Weights of a small GPT-style language model, trained from scratch on English Wikipedia: learned positions.
MLP neurons of a small language model. Each row is named by its layer, matrix (up: input weights; down: output weights) and neuron, and shows model dimensions 0-255. Each number is 500 + 40 x the weight over its row's rms, rounded and kept within 0 to 999. Numbers have three digits each.
Before each neuron's rows, "fires after" lists the tokens most often just before its 100 highest values on Wikipedia text that the model never trained on.

fires after: " the", "'", " a", " an"
L5.up589:510513488526492486515462421505511553431519454532498540477479472471494561522493430516476509535527499540470522448585493531538473412455529552516487513487542471497515484487478486540547581498448503450508503509486505466502573483512498552571575475591504596523453527476454384551572474453501495561488417472487554507519485428493478501502545488527560500489476493471465504472544578434500522479494527423560541531459485527556449489527491431456578572490525505485445513508448499470478472455567519482550480543473528469503497504601502434612475496500503468522472510447477490473469504542506509463438555534517503465482496437475541561512481510499464451513483616550463493459545505524504477431522508537505507501537602535438470490537502579429480493469448529577490524533477518494436432518498471
L5.down589:480414496422506458493477470447506445479515463551491475495443447478465524479483521507490463533561477411508544505539496519484487524516452480510446404508425537550553475492444574472512552532511498485548477478549481464519600502490522545461452533473481543535466468476546509553545457492475546469554484541568535490562545508509503590528481453509490477487529521457443552471474477513544493464485576471578511434600542499571546457523565523524534551432487485503511552461487522492518441457462417512492578583527514497554546544488476471512516540518532496490513458434545475515522503496442513486468468464458441508460532547507416463487493524487494448555501506462599481525499571487504503440562451472491467519516543563519501468537468508543511509456402425496557463505543490571474428493553453

fires after: " ", " |", "7"
L3.up548:476458542490537543453567451425600552512522460439483559497540521495543478511531467421485483603470541444484483441436559427459458526585482502542520418478563480498531544559555538487478469487451493472536485473493555479511484492480497493476425468454551533512477477527501580501574516511500498565510503499543471507453430548470525403434562426536488469454539516435432444512453481600541461531519534520538528510465474487549497497489523416521582506490510476513483469450460554448518499482475462479419507446521501509535476567479515472465440436552460523455530475504487476545508446533535457488463553482460515511480509492467549436443513435505485487483562535450452529560513501484584485475545471513535500526561529473523495547484490510423505462519517500543459536548454467496524524508562511
L3.down548:500490543562545447560473462443478511488531548553489457530493526470558544472515594539536464499526514523536468484440521567527503524504552542543512492464512524494518497476479462521534546466408431514523520508502461462488419501544424524575425492474603475484506472477462534470447511551588546529486538498460528483419400512417510496478521485469466453505465467470501555517535489460542499442512428456529515532533466482499551460486495469530523479500432521477397486536474491488447491524497552546527464479497577527503482561482507518464511479523447522490458424503516522543445471513515492496480553457468480429543598526504546494444438435563547501481589514540481468506522479503505504492469567476574527474562468534544422500427520534521532510545496530447487512538559477412571474423543485

fires after: " ", " |", " Al", " epi"
L8.up269:496518541498522464503572525488451562483551552537487512477495499510493503509530596469499508493464540459543458514463542523466460494487500461563460480399514509440516584534402530617619528569541583463569518517505507502531510465538530481506563534456538548365510459478568548442471547501465454561536495480507436490445460476470462570502500566553535467453489526468489487503516504447453501484439492503507486521514506528526561456504524459553479507527540514460549579477489524430479506558558529463572499498394508544493529527447437525425476549575586479542520536541491493516496515480537527437475475528496529518469497459503459529545444454525504496503487488498402464496454497468464525460501397523481453488505493530458475481535488456463441472518467464475530504531479503503530490495529499
L8.down269:512450550455525498460499512535480475518471498519503561603511535457529441606549532434471501458474505511482473510495477510523490560474472515473538550524415497529431536527561495458534488467448499581539451516478514465478518509459526440499479518446564407519498540469524513459533528519539563383507513525513461441501575501486542543454486506502474514560438435548551517479476473511545505502543468468557497450478540509472488447457485517480518486481433537599537385522543476573532482440526562552483409496533417465530470478552438544512480471437525546497538521460461532476508437560465509479512499514527423484499419487516489421503502530523515559527522462516505416530439497490574506474547522464513505543423469483560497502471505516586559516512480500520495465470568470500541464471506521

fires after: "\n", "-", " (", ":", ")", ","
L2.up487:415531501542488477516451456495463438455497471466498516499512554537521535473461436502503443445497549516440527481588474432514514562523453501502554508467515475461504510457619494533531488469480473512496487423527432513586518494503528519460484559549498516487498422577485633513407480468461510544535496532519465467518504461511527481504452454571481562479494526480544436506495529434445432532478494510508591498440533544520417513547562544493452493516512479497394484479487491475579536523476517536508493540520473521520480497569503504528469481421499540549441516505510528508507471444504450505442440483547533495440518446459470534511551472445406473484450496538460471534495464517515458524531427515521531498454439524502558515483521457485574519528530481493488428502526509509549611451526566
L2.down487:528418497518574506483504545448502582499477457529481418519481562506512470508491495528523496456503482555456518568446471498505476430486484493521503475531564551498482518472453566476483462543488514496455504476476486457434561515485495522495547473521479550473470599524580478611532548547480481527439460470490487497488489472449531428477493486504459463472472455530515542518494398525601566485542515525434533424487480498539520523506468479556488540515548454476542513484527503412496564491515488534576484551490452488542582549444464444517501517558452489469436524542440488476529494574382527541566488428530477533485497484478475511481487519503495471494564581492486490564504517528485511499495521504544532460489493448517571396544512484519459479524485455523521566527456429469450534437405456

fires after: " |", "s", " Goals", "3", "---|---|---|---|", " C"
L8.up813:458528502532454462498504556559473442531520431436493489488556504483444540469484486561471473558470549529546528469570528499557395549481496525434508571476423535560528476469433472452502516538477496578487505500525496457425496535515596493388489482503557596537507500490526506522509464511521523514463501406541467502503496480559495472380515508576490490481459464453506475453500516522546437534515491465555516457561528479548529539515475424421539493515499533561511554538496365542500496489507486496513502489474472509527469530489512515509556517514475502515422505557503493559516505532517493431490488486452483482535452452536484429501476574514523487537519491481464533533502558464454481484493420506485449492527503500467427466493549485470473446447535469556442578575523468510569562470466553
L8.down813:522522530556527541510540509501495558529492540444495465538560564554479483478495522492478487487496447456450464544470493477509497472537440456468503503460518539519549455578468446500478502440492551532492483543521475515537468535474486455599495427408499387527511469513547516539488495488494455458470568521448515500483503522532461549517462567539503461541489558508544527505462481440452495505501525509490511493478561486499532451486492490461540536494476460504533468490522446519538501468472534398573462467560472478457473458541492511518513631476503496499444570483517480446454479484549535520485495548551459472480466497478606516514502512483496452651440453545483480584505533482511520563517486508470426447406501431540536494442616499483509518513507477473446604470518456502427495553538510

fires after: " |", " high", " H", "4", "H", " a"
L8.up19:486565490539461477496536555493496548507472487461486510500452486480466568446518516444493482533514495478538524576468437560558491378455532511466584476519473469439515542502507451526474566551487516475476513579403448505511486436488531453480518519530418522495512491524521417520560511584490540505470527435473540485486467550494495454515540604516383480476484542499511515513532482515469475428439463529487449569496488503518454406497525548506497551479529544536460469549553503409516561577525519505485477522500528455513556481511507499521501524518408523455465496509481481449517525541523497575522457535514503466483488420425529535505495514523473460468475475525480504446498511492457508505502532572518458521566485390536484493539582526531412513448504561580476562458543474494548513470458492
L8.down19:496556492498476469525525487394523467512413464595533545530507528501485418559429502514533492600429519479489569478539523512542488523538489512556466499485445491506497579512512394499512508474501455499478504559513506538435482477510486514456509442576591519557521426519582497502479486489495444462457443461476576486518559500509513546587605441505488500503490516483437467479573523436494443501502564490528478505502501534506484479496562487496500470487519489421476547457430472576459531543441512485525442497484540417482548535584502460510525541545461501539399459512483538503568546526488436546460467515511523465501508551503503449461489498423506567448507503437500478491530533552501506481532572492492454505528438535464474515466494466506493548514481525442518517452554447472554550461487473

fires after: " \"", " (", "\n", "==", "'"
L3.up732:532478537470512558504433530507509574570474509480495499540501568460486500505433475489510471492534486479468573523535464477589562512570475490519570378491508496480523485539555572484484495458426525424406442442533461462555374485462545500478452478501485498549486437498515527465513549517505473488481538508530513500501467502517452422532504479554473509515458537559492354532445445494384554434546514420598507532545548502545479441474531564506470491578559509530470438517427491526507501466517485468484461464513504503506439553549485536430552547523474503476501585485487562491451494527489533460506490458479511515515500498476499462513540447501500442509536506483479451474494459506503530496544465503466518499454486503520558529490449466529571504467513525526525495535423442532468547509489509
L3.down732:486506517511503539524500528466560494535509540463525481484458493556523506553507478533551484494449527533527481505536515538561482494482469441435506526526501502479524466513479435465476500503565458504503566485507527525500436436528485523516554541473517495551509558525525551510536454482471504456472515544469542450490570484423471587446436477489532427487540526474470523479497513468535508486515522427438552480499496481513519526469517500498542435462527499444481564457540443532464495473485486542514468494569403524482501437388503502572508451476456472502510547519560563451525507502547508501471504517515522389480470580558466509489460577564445441537469450440530557528586523461434601434597499507592512440422587482473488481455523554434456492491503442451458536525470467476486461525573511

fires after: " ", " the", " |", ","
L8.up896:511536509490458518568530532465555522516459554465482459498558547453417432511526502504499509544575631521503527454511478464575526471524478546559537525498515516476529545536492468457424459543538506479492498511533587469521505491483532476501479520503425505456474528498500575487464459533590456553540521503492488536394500545491512446476469470479494470496507526532486457511475552463475508416446490540487442518507552517477555542513524462503513497500494535520554522543478564459516499487577503500525539464469437376475491495522573427478476523567528514501519514499474467540569523528504523444478454482510507456467475478468417539472479606523433540565481522531486439505496451451484494470514459443498499493481493456492566511558396538541424437487465455531548490599482473466519471534586453
L8.down896:439467515459502536429508494522406561489428473490430455536535556544464611509540501557535446457494466552477480531485484504516512554515554571453530502484461437377502433449538486493522481445451540572526540500535490573511553496512524491479539540534526528476500458565485504451483494530451468487486460464496503450507554484519541510543495490531570572529517536498519553411517450508512585487556473486545527508437447453572534493433445499483487477417473504481571442506521447549441513470556473561461489502575516491571487490439453471497493532550545466463493516506455555457478513417482503554537471535483455526550534548464491508499551572502515512496469496418530538474515496453444518477433530494494585526485481527473498494510467564511488509480554411427512503531465467536532500520503484

fires after: "\n", " (", "==", " \"", "-", " a"
L3.up650:506520535520550479440467480455420476475483485495537522487492519552449496507472523512503507481566432503524558527459515503511518495495480402465482442484479509492495444520588568479471555537476528444455521490579486509582540467503504508471522496470514509521556512556492491510492504508466500473495580508525500501498502549513504492476375452412478497542538620462553429555511488490497446495433588552500461485476506594472491459503495610495587496544512457492540506494428435491535467475481510554378496525437493511550509493541477502475505519467586449534486504507487481529557491547554508441447489457418461501490396533526552499513526535467449452542441597484525502563515455469376482500460490494488481487501510468488440532545512530458567471517545509537482510523516502477510479507535518
L3.down650:494545499525524476472549576362482497465532549517505450479475430556494530516478537496521494463514528462484564589507478479480589554494510490479547454466516511504463543479486531558502515494468475538480541465583429476454568476427511539421417465541504511479487499482509494507565474501508482491490488459489486566391534491555530507496563523480518498478501516510470517603465441511512519592549458497460468540516451511470491458472558503427502411468507459535504536508469547540459494546463494483484485435492463454465566508553429480467481515522497463498537589537535455521479469447483495435536486524544482487486460475491467534498505517531499474521498482569583482464570464454433587460570505499564517538499461507478484530505506421413546513485503455471472526488514571488523546437596561

fires after: " ", " |", " (", "1"
L8.up946:503530488490478475511471576510509538490443512484530487534510507482538514470513470485537521623435459496496541515448530535459510555516497491463525498483523569535544524583474464563530442485526571408509446512523484497503445504394561397472499513563500627480527529522523488543488518503453494533491492448502546474469514428510446539491501432517409479434552522496550488533388472419447549513512505529565527531540554564541542508521437567487476467421556514477483437460508457507480536491495458498517545546520511466502550509509501520501408505490538490505493449561486498442503517496479574453514534432457485512501514461526515528521509509562518554465454512473433466605512514432464477481545492539496490516450513514542548523530478520470478426384477484432462481525496476474548505525492478
L8.down946:491542558438433509551486442454486448504515483482512483500533504513444507500538542511533517501525427497528433478467558476487489492545516517475425491581498484504508455524443495501573520476478546540522529507544527483503467429487492440520514507541519484532476488476437467499509496516577537476548420445504544449501543495496517481542458439486504452489584461506485461507455470492492528467520476487499454541541554479423523491456545488530520500494458444560503497465470515553501481423526499496441499546613524502539492480547489516446483517542532479495562484404531418523489533526430530527434532548559485524507535569485494494559318465458478435526568535482488548454543448601505518494562555494517463480486553493450570473505481512530528485501575546482583461537530559453408484485526520

fires after: " ", " W", " of", " Per", " over"
L7.up633:479453490506402477528545491481513560437454462527511471556437526496512419499610449474460522502500587470487526480481532543489488499515466495461523497506493511480536473524508510534517533481495473536486436530506502478475504482474430562504532488444555514475473523497494472482438530416491494428485458442498521519452440468419438451520435500563506577530458480521491490544522490595554513424507475494489540548562498551551534468532416465577507474534473491441521521485510594481485481502456557485484398467500548434522415517529525539474487531516427566520443511421545574532511517544522543515486443584504527525459450524563505528392465501490559535519506508498511490483500489531507518559437462474485564496459471514494512551543521551586502526517489530520534498569445542534512537464494419
L7.down633:507447482582451496480455528490535487478463429554549514481489489522425520599521547555517447441570537521561546466509492476486520467536575530513524523536492443547517491514502488495475530535541508473437552476472457524521445502544490541474448476516471429522499463446519485558470480453510528573455490499568498513532494542494449498478463452445545515427472569498440554527494532511479517555497566499520465469490573515552454518533472514468396521500592490525496536485469441505487511463485516547540489452516547614561465491512492468478478488402499427488483518468471405473543529442527486466533489545459497521513558513488519415477481517545522532507544541459522518507436498454535580510504418520514490406541554506547494387465513454501517523508499503568474542419519479489406458482488525

fires after: ",", " the", " Los", " in", " of", " appeared"
L5.up877:408569572470548539519462569512479466446552481495487448564415517486564503462489451508540513487481549458560510481526508502459517519516494580515578454587568428527482484543530462497509470458489489497479485484484493549483534598542512501466594521533477493533484518430516443485498498467503376560430508496455457548501527481460537547517535434511499479645496503510564513439486490523553460498425574477513498541459514541507514438469573504492494510502425453488496435568436469507534518520487487499513510449451528502531454506489480486427487494503508508449447516544461471550495435473510595498488515487474513530511446437533569523525519522539520497519457546534523520459478519547497482527483464484505465522529491549504464503553524472452511528467537512561536463459496404525491425463486592
L5.down877:482538484515490471432427503398487463471453525491489423478581438496472534465499477477511534501483464500509535530517550472541525445493545429487476433499499519490439414512514469519513432511551479499451533551512506479518474502472555536446456491483509463568502571472487560469558484452504529542483521546539422513563548481554470532547488587447451571437460530536452479446523499489460526514466571513498484425478467543456466465594522466506528492556451542458452468469623525551510559478578476498486459511509515588554528527509538419514482501539487529451509468467529515500503500520531568534496487504553567467464554528544483588525436444467455478517440446537490543537457464494535540493473576467500490521500474496453513490425564523468526503536458497478505461462565501462468553489565538

fires after: " |", "\n", " the", " a"
L8.up761:527566524568514489517519501517510474548489496509501537473459601444433524414474497489522450513530445498510597531515481498457452403499475494487440573474499434459471492479455471541502455458441460495467454569458458529526506458481508424510468526524552506474504517552478508561554549571447515473476614447513486488491504484482515533475482553468398497568509452466491467539542495502475511462446497452540488564609535474553443464516496487529554514542548470491466518558482580511545469500540530544433522491473589516509453521560504509509469518501495506534464505499498478482455520565547569503487492539457502528512500494401525491512471478476480418472530590475476497488469481457501425479551504463539383490519558486527523448487537608525479491566505472531486473440525475463477529485530553
L8.down761:532507483531475498514549524514499535484434449543490565438438437501508486530538541522460512471481468443466478493543547443448599553543512411531424502492498490541509510570479502497538485512470552582468510476559517615504500510483520531480531435512529509528537615584514462471450524573504480527447484413454443546494567534530594490580493500469523501501520526494505470419493569538519487533473527477573552531499453575453526574506500521450513526471484511493492491524476429549473552524498472471505463471410509495513499498533458425458517471514477441470470507555521580493497520385498518513475484465485494521555524527468538446444494521488536487546443511487470472445468481512512504528445479478492513477517467561507435538522498543448489445497503591449423536499507529485479449447416492

fires after: " |", "."
L2.up545:480465483507532502546510547550492501456464503510499473492455496474503496462512398480478468491513555493491508590515556523524472516527532505452595543490518480487516490473446489495542512493480489491495571491525477503529507562486448469523527498558441493502527511456558525557428521544498451505558538541486490507496473468500437505491492487557543488462466444496575437584516475517518529513520600492553496529452524474555557508537516380550474409425443504553449536541508490398543496497494511474457434457466486474484465502401484513576532510551517528435492547455482427549587515520537467554436499517507490491576470529509439597497471535459452521567515520460496594500600486515570482494461478493493573469446551525503522486465461467477434502550512437467485451492559489465508496472511577
L2.down545:509509509508504467459468504455500502502420556518476457577469460556478554464488503434473462464451500546466643469515498546519506554507540511470605526407521549461553540509463508442501466531542495506476478359537523543491534502523499548480437577571494467490469522549510536482411532582441542436560434524473603451565516548489527512546527572504514560439488495476511456501511514433499444515538531467507495564508477507458444504485562473461475440470548537539539470501485504476584540475438471530498494544562525521531472432471465441503521445496505544453503485493530503467541559546505473460541477494471570476540498449458477499539449511523473512560480547479445419450493465494556554494481528496557534550475489486460467474481480444468446499484486487525491517509483503477493527486518561

fires after: ",", " of", " known", " |", ":", " like"
L8.up395:505518512419512467456498550562573466538541505508513561467507400467416493512481483475485441499449540487490474518537467454529500536488489497538554447537522498478446490516555458521471523460597530477556589468534461534528536509520500474484515508547481499509419565448496542476471438465505477501517473461557443533500452516502472499519533517547485477542529595566503478496518437529471551507406492497507525450525527559556485441544564449503510526546464498529479528496515519471562464468500402420441541445492554499487584514460495491536481485506505506473442530495487475521367505457454557476473489496555492451476530606406531520509408553510524561484462470563468511532491464533495523456493546537468495559464490519501497496384468476570489548453449519535466498475454538473514497469524538
L8.down395:520516508586474506538623468398461520513460513469482441534517549445546515505499518494505459520440505471460594440463495508454551455543480511514426494522564478472525493511506492456488527444426516473443514522486572490531496454426471546543550533501573548458558472539505484505440514544468470539526511522486538503477547478551530431531515446439464504483528477509487466489454584452454488499422537545485581506488537526494490506520488599484449499493483485549523491516501493517481556513495572533550473499466477524517499523524529292532513476504452503514553491541477495493518432536519466492478530427506525497545484464454489497424480520459513488463503515495509496575515461537451444568526466449505496536422573513562502489482490567467481560508456480465516456535470532537557552503460458

fires after: " A", "s", " a", "cc", "gu", "ia"
L8.up791:442485520487511470455432489489530510546564478538511533454546546440483505528456613495528488527528506507504494500517511501413534380441504553545521487457575536507522447524494458495468570535442477516537504535508499490481479558479480438551381536469565445483548450474524508488501518517491599503480597519524451508531480437483557459494465505497450450533560470503445451469530497526449500494536463449484504650511543478483481541517548438510524498524435533565532513505479561519505493502495473527558490504487489494512469468514448523464565479538491541507410439588462475509536551551540504498495552490508464496480476498480551501567471480531524462498503473482468415545483500461463506506540451543532476563510498478422490497450460559454521408530463417521463430475487469552479552501464484
L8.down791:484502524461555520418527554520454493536526574527506542417536469501511480474480552482446457454514447488498536505504574504496508540388505454517498495470546543485543536466471516497537493478531508533446464457443480495500413540575586453398502477531559511502622447514488533516520582482506514473439443556443478541571486588534558520534568457489462483465528547410480476442479457450531512506494503476543463516608530501477555513549450487502490417572453486477528488509519474519468539508441493501536515439516521551485536452543497514452496497531494529532496492524449507445539518447502486459522488515444435476520536533468493557487457473487546521569500479480543458489502530479536525606494439529528484457506433531447480536567484556544510498516430525448437452470502459499470467460539495

fires after: " |", "\n", " ", " of"
L3.up710:515443506461412456509469502494498453433384488445525524506481491491521484472492536502495501562456504477493500552504565505408473453577503605415478520569531451537419541490525446482436523508493583515542446454472551498593503527475464459468538525487552475489436553499473503482515488483497526475610483537546582538517496487501461437531502542557440443534510556559493524460472476527505561489511480484497513511496528520541504483518449450446530525540504503587463498509496554600533512464497509516521480487539523489546579572455521426475453520467535510512556498488507449548455455437476551426516519459511515425466530447548512463526460570540455501499519539489461495533447528548437461546451451540472505519554472504558561454519465511576484548480555516470514492518505527500523444492502467
L3.down710:504522506484539486540582505497433562534481510542473503535455470497499498507491480476509489521467525534472470509549509512506539535436482596470532531496521499483498533514459540491526530465563499527510529553517476570426544497533456484511642439517504558502547448459436462470487527497505505567540563531517411444597488496530500584509557488456551529467456547479498512479529424515485460513493475468480507444465595524550576489514507454501455466529517443484527467537471461454548495451492484532499563546483513525483425461476474497464540491451463468401469579444466478532526579548498453489479508501459417469554482453489584499528530434488478458459490440499467449470530516540455479505512519442543469490531620481515511508420533526505546523462477498458479525474551501465435550518400545

fires after: " ", " a", "'", " T"
L5.up860:474556558549454504447522535544513532569438482559533567417484512483547540503488490429505474462528565509480474511479534452486443466456515511519491495456532492510506467430487539527590563451489503395468561578401544506533509541478536436495489498488544535518495487531517440478493616414477502474578466489478445467466468464503447559460472471552489508517502472475488465530515533546528515477529548564535553524535463515530452435546511413533556499564501498524472510464500487545528425525534534506463478495489589547476466519427513534557471493411522492518415536541422492502541484543507467463461513454515486477463478463500513489508454552501491433521542508543492554491579506566492518507449538499542492408507420481498447486474503553548497493459492471544505488403501501523489455492568531
L5.down860:496561494546515486500533504532493535565520490518406496531477534565533551528538490569502484445488424459471504504502540462485504527528492476523534492584503526517537489504469483400518557528501542526431522465521445503436492508567464533489508490487523466491579451530466545485433557515447566449475529540521519463458515513466521468525516521483550498504449525515482467529457462512484429438533514508400442498449500483506601504530549535500477471525456520464461496491518476467505513537461562462482554457471517585474487509599397410505544583477497474500552494495463480428490498513508549514508518474480511477529513555443493477437581505469516496543530490531484461486461461488479499557463464450509474522518486450502464509360546504551473565567581432476486552502419438591520564482458524

fires after: " a", " an", " the", " be", " A", " is"
L5.up344:526479535489552425526490557517516492489508541492500449507504547476462494508459506543532499486507498462489490525538494404496495449504495528587541492586471539561544442471519454510497534509445475423487573446521402509446528501403497458508534614523443487502426602522460493484490445477458567488495487511470499509457522498456511484586434587535492498493499523498498506501536394478453483510500550530438539525476525483530501583451520514552542499523536560588506538458541505481480527576525549541482513457499509470536481435501454517482484486529563498460446559574488438490548470562536550545508476541495456451471457449466505500532487496468400504489518502427481517476537547466457487465538523490479470548447562452477497488528496497510433541508466439550543461510521487470473506617436467
L5.down344:465464469518576473479543473538479483479459480498542459522471472502478561437550462499410515434539482489514501569536530469539475542499489508485518483471505507466487520537503474493533488454506421558487487500526510451547476531541508485477609511515453510500619470487503494568433473497492526491590463445553525530468440499542457467514465547461502463479550460477594495482578484527490463500478459488499476488447511542508548423502442570488521503515350536536504473483464591507436480568507551494479492505509483515523485542458518535550480528465428464551515537487523562546464520477444417464453539561436521537486458485490453497547460550520567479441501505470427584447461508545499509538499482488521454439557495523499601494496537547502539489497504514391576513553490541489506507450472532

fires after: " |", ".", " (", ",", ";", " Me"
L7.up181:486514484477523464529558579534491517555497569486483463520549505535491498434538495582486551517457510498494528565497592419475463520503438474534570536468577521450551535473425534506481467500477484534483560470418512482516523522498511467532484527548489529492517534493537459444478468548537499560483496493526510449497613423439482495497490541538540489541464496519459556522471557425426505525450493419567505458553517504477495437411500461471484478506512566472472523514537485407537420447468521539458502517617509439530532535366472492534497476442526496504392439497460479539472452517529520525402479520543534489514522541527474478485492505501494497471462468508511490498542579545551449493501591474524512489503474529473499513500503408552518493489536474492473549495446497493490510512497574
L7.down181:570505496376441552460519469611462506478442511434524485492514484562460515494486485497517478552462494493482550482510566514514462520529522490481490544539509519492492582515539517472480467450519479491478412477449456518521472502611492502506467525497486565459539474539576482462534560506452562478596523406502546497512525558528375466513466549541505508415551451502462466419457515495509508455496473500522477450544468436500539464539462478518531533545464495525504498502395455435559526531474491530491481506528456466424545504514513558522525473511529618518596517481652438451498499482478476526530545487471473470477487573509526514517437552495519507503496523519493473506484502488459489503463513469470542506509480470524434471473571550505491511526498539504449516535438496471472479486495569

fires after: " ", " |", " de", " Ne", ";"
L7.up250:560516521484559555503562483515413523457516480515464423562550526529496463518476518495547531535443485483535527597457483503432491479450559551449504455490493514509540467542414451510558512499549562422494454493460506512563537457471443518490457528529499509498469494495510485577448487567459498467504515424467531537470420544547451458563542568486447548551494452438466509579509517557483560506460472424532469573443505489529473506485493511513534482513580524519497520432514476498461522539569512394544472459471496489503528496450509524492480481502583496536488545519454465541507524441407511479512503537477491583454484467449537518460504447431477488535513480493440551516638506473452436543471522472522433491515515520472511455511514495481493476482567475507569515517458450481488483483565440
L7.down250:551490510527527415508467499478499494503472465451451575404487513485488482529529562469477450538487421560539546461518459497546510527537504438521485522510450488398534558451513443470448455509499555421492547446583494553530471412429549562484484528494544532446456495466513511606534514488538463484485431464505448496549558487467541583493503442511554431480528483530519547516497482457531534507458485548389445518548524515485518485525539495554542530482545487537518493450534512480511558528552453502514491508484496483397462460515558478506585475496488474549422509450459506511496478487410509510463491501484577494468594515464590529511482452490480513498472526538479537541588530518460508509470546509475475521478483567471493537429523518500539485455462511523443507426523492548542559485476547

fires after: " ", " N", " of", "d", " O"
L7.up167:489542530545501491470528442544503533463446524501518466479482465487490466468538585489479509485506487507533461497457497506474526488500604486496504502501498479498466434587500490557497578505466438483546483534521572410509477444433543477477513536492536560454506498455515555510510534477501479466547549483555511455496521507504506499419464515487531467563507551441504524410448479600525564481530453597427476517565474399507511450541463477449567498495484580528501495502512510554430527445500519510466429472536497545489495536508460488476550440581396516529487486429530494503513465508459470535525568518509594491425471533476521451500526533516489517591501563387461485511443516534467460455432490528429515533485438565510477491541514541491500537573503526499447468511520521524538470545456454
L7.down167:510525476527516473509446518524484569443496477551493474544481500483493505520465457540413495453441418493538537588535509461499497497486506509435479513446480452506505512539531539405476542542543558495501540422555468495479510460483575512498571560435429472468475513424521545496518487480420464520538522483497463484501464556403478493475484532452481522467474472503437513529519518470480481459518501453576553548524479582549501548526507472525502467544545419494499534518427493516525454541611470517527486509489508518502477430434467463553545492447563521531497477539513534497448533452512500464466454498496501522475490492517481486450517476502475552548478539544488414487545494480627480447439596478591602471561553469494537494552545519478476515521438479546557599471462540518482476508485503

fires after: " |", " the", " of"
L3.up718:431535521554479477521524506454533525477463482533504513507455498525526478471441487443491579461483653493461484502476513474516532496498480533476597480447572471453554563546462524510492518480517461443452533507517565501481442555435456446465495453534461467499510509487521563488522458594513494477532497472470499452490499470412504514545504532511495479494552474482519476562485531538571489496490496471556442582473500502503524536482527390494529539433527448551494475484528453520483447502470494471552505521563573497550501503503516530560403507485516540470531475491569405513515472537506482472486472577414533502479526512558487528475509531569445505489603497447452527462538527486548518507463474477532560516474485565540503536463495442485464470450576476485390495539467454482519477511384536
L3.down718:501460478469410478513497413517544508441431455557499482545493476520507488429488564465466446472451484552474555404528477564528480541525477520492507459501523439473494533482462467498515453599499479560502532498526473530460512522554451581483465470502473476489515487468521580463453508476531514492534497480515525527489531498461541494472494505592493483525528468423458504513608473500571432581493523470450496545425505464536465506475533476490459464486496519527514453485450568456481566601495516558507468471556452457560458471475440447554509414523450536465546491503545467502438592447541519524470487544512440506542448552493477470511541525522572529510464551520522478488479495475492481473516495529598467516484471549528536499499475483591535509538444527545507433612505467498510477546446564

fires after: " ", " |"
L7.up59:487495499548590501486517453534514455453482508507444444485578658517471429471447520571536458516423499524510534523506502548505441479566500541498471461472511546542486531536535511393499474489491554518525523447489511423505510473443499501496539504489555482515452490497489536539486524461551537374450494522467420496496464541547444511480518489530526465459498473456455473479557520481503476447413459491596545523584585497571501558503460509490523462454510489529504538571452528463522485444455439464464504501491505485496490494420482527490442478553535454515523476485522475572532504510503464468519492434449486496507505493511438467520503525530529561528519568513554448554509399449501487525469503510496496527515488556505454469449501476475493440548467474459445502591520514510454566513539596
L7.down59:526500481531504475470476539543496500586535549507521436450509573508437508528526585461492460454464572539476544495528494480463490573450586502562516528483511459515489443528507451519474449533560489533552513494460523582490434476505492425554503505504471478481602530528485470444467531481575441480560517544513481479482487491546456542503491521559532530527464517521549470436528526467487475504534466525525551517506541519503456464445471521517531453468448472495517560589581450483516489473488518537511485538498483535433532522484474630424533575507506445575497517477513533522483481426567528482524490456456535604436554533539468526451472453441487407458424430485491490532466495492461481439452541529502453528544426519486434453519482455442516475487537479476449471481476547477491515523543449

fires after: " of", " in", " the", ","
L3.up196:485547570434500508508414483431550502584454394445431485499528563519482501539499569481489468497498494493578527499469417506419511547473488559499440469503429566497462474577497532482449492460439542500486496550445513490459492555535510529520525490563541506618500496504489516531507431450515495562497463515537451533463486477462423498466508499428461443566534445477567509462459544516501462457528535525482507512479508526474565551521489572496517549540459478461524461510481493491472472539512527505493471540498526457462553463466517523474480550452492562453491512455461428628438526511508539529532513465577529507532442490503510575457499523485549553544488562460510459484511457501494550496515442472524560456475470486569460465568490489439555505501448466469493562497480478493539579486507566
L3.down196:535504485468482465494388490424528435451527450481464504520518489505552508531557495511545493484428555541541549520545464469445499469497483580512478398520540468496465525523507506504518521424428513492492525520533486473473516525488421566523553533511496501502456509446619500516483492399493466551509456515502526462501507458556449504528509514412508491524478423524438440447537493565483511478475534513505429416502568476509508579485483520500462476467502475469513485486447522510593509501580571586472433504514525546487490516489502450489514510441482507452515513510557495536513383527564527519507456532543558474516473443440501566430535547479464539611500572515465482512483431473489497484456494580477490478430492488564436488499526512510532487533555512511499592506514517485548529534484516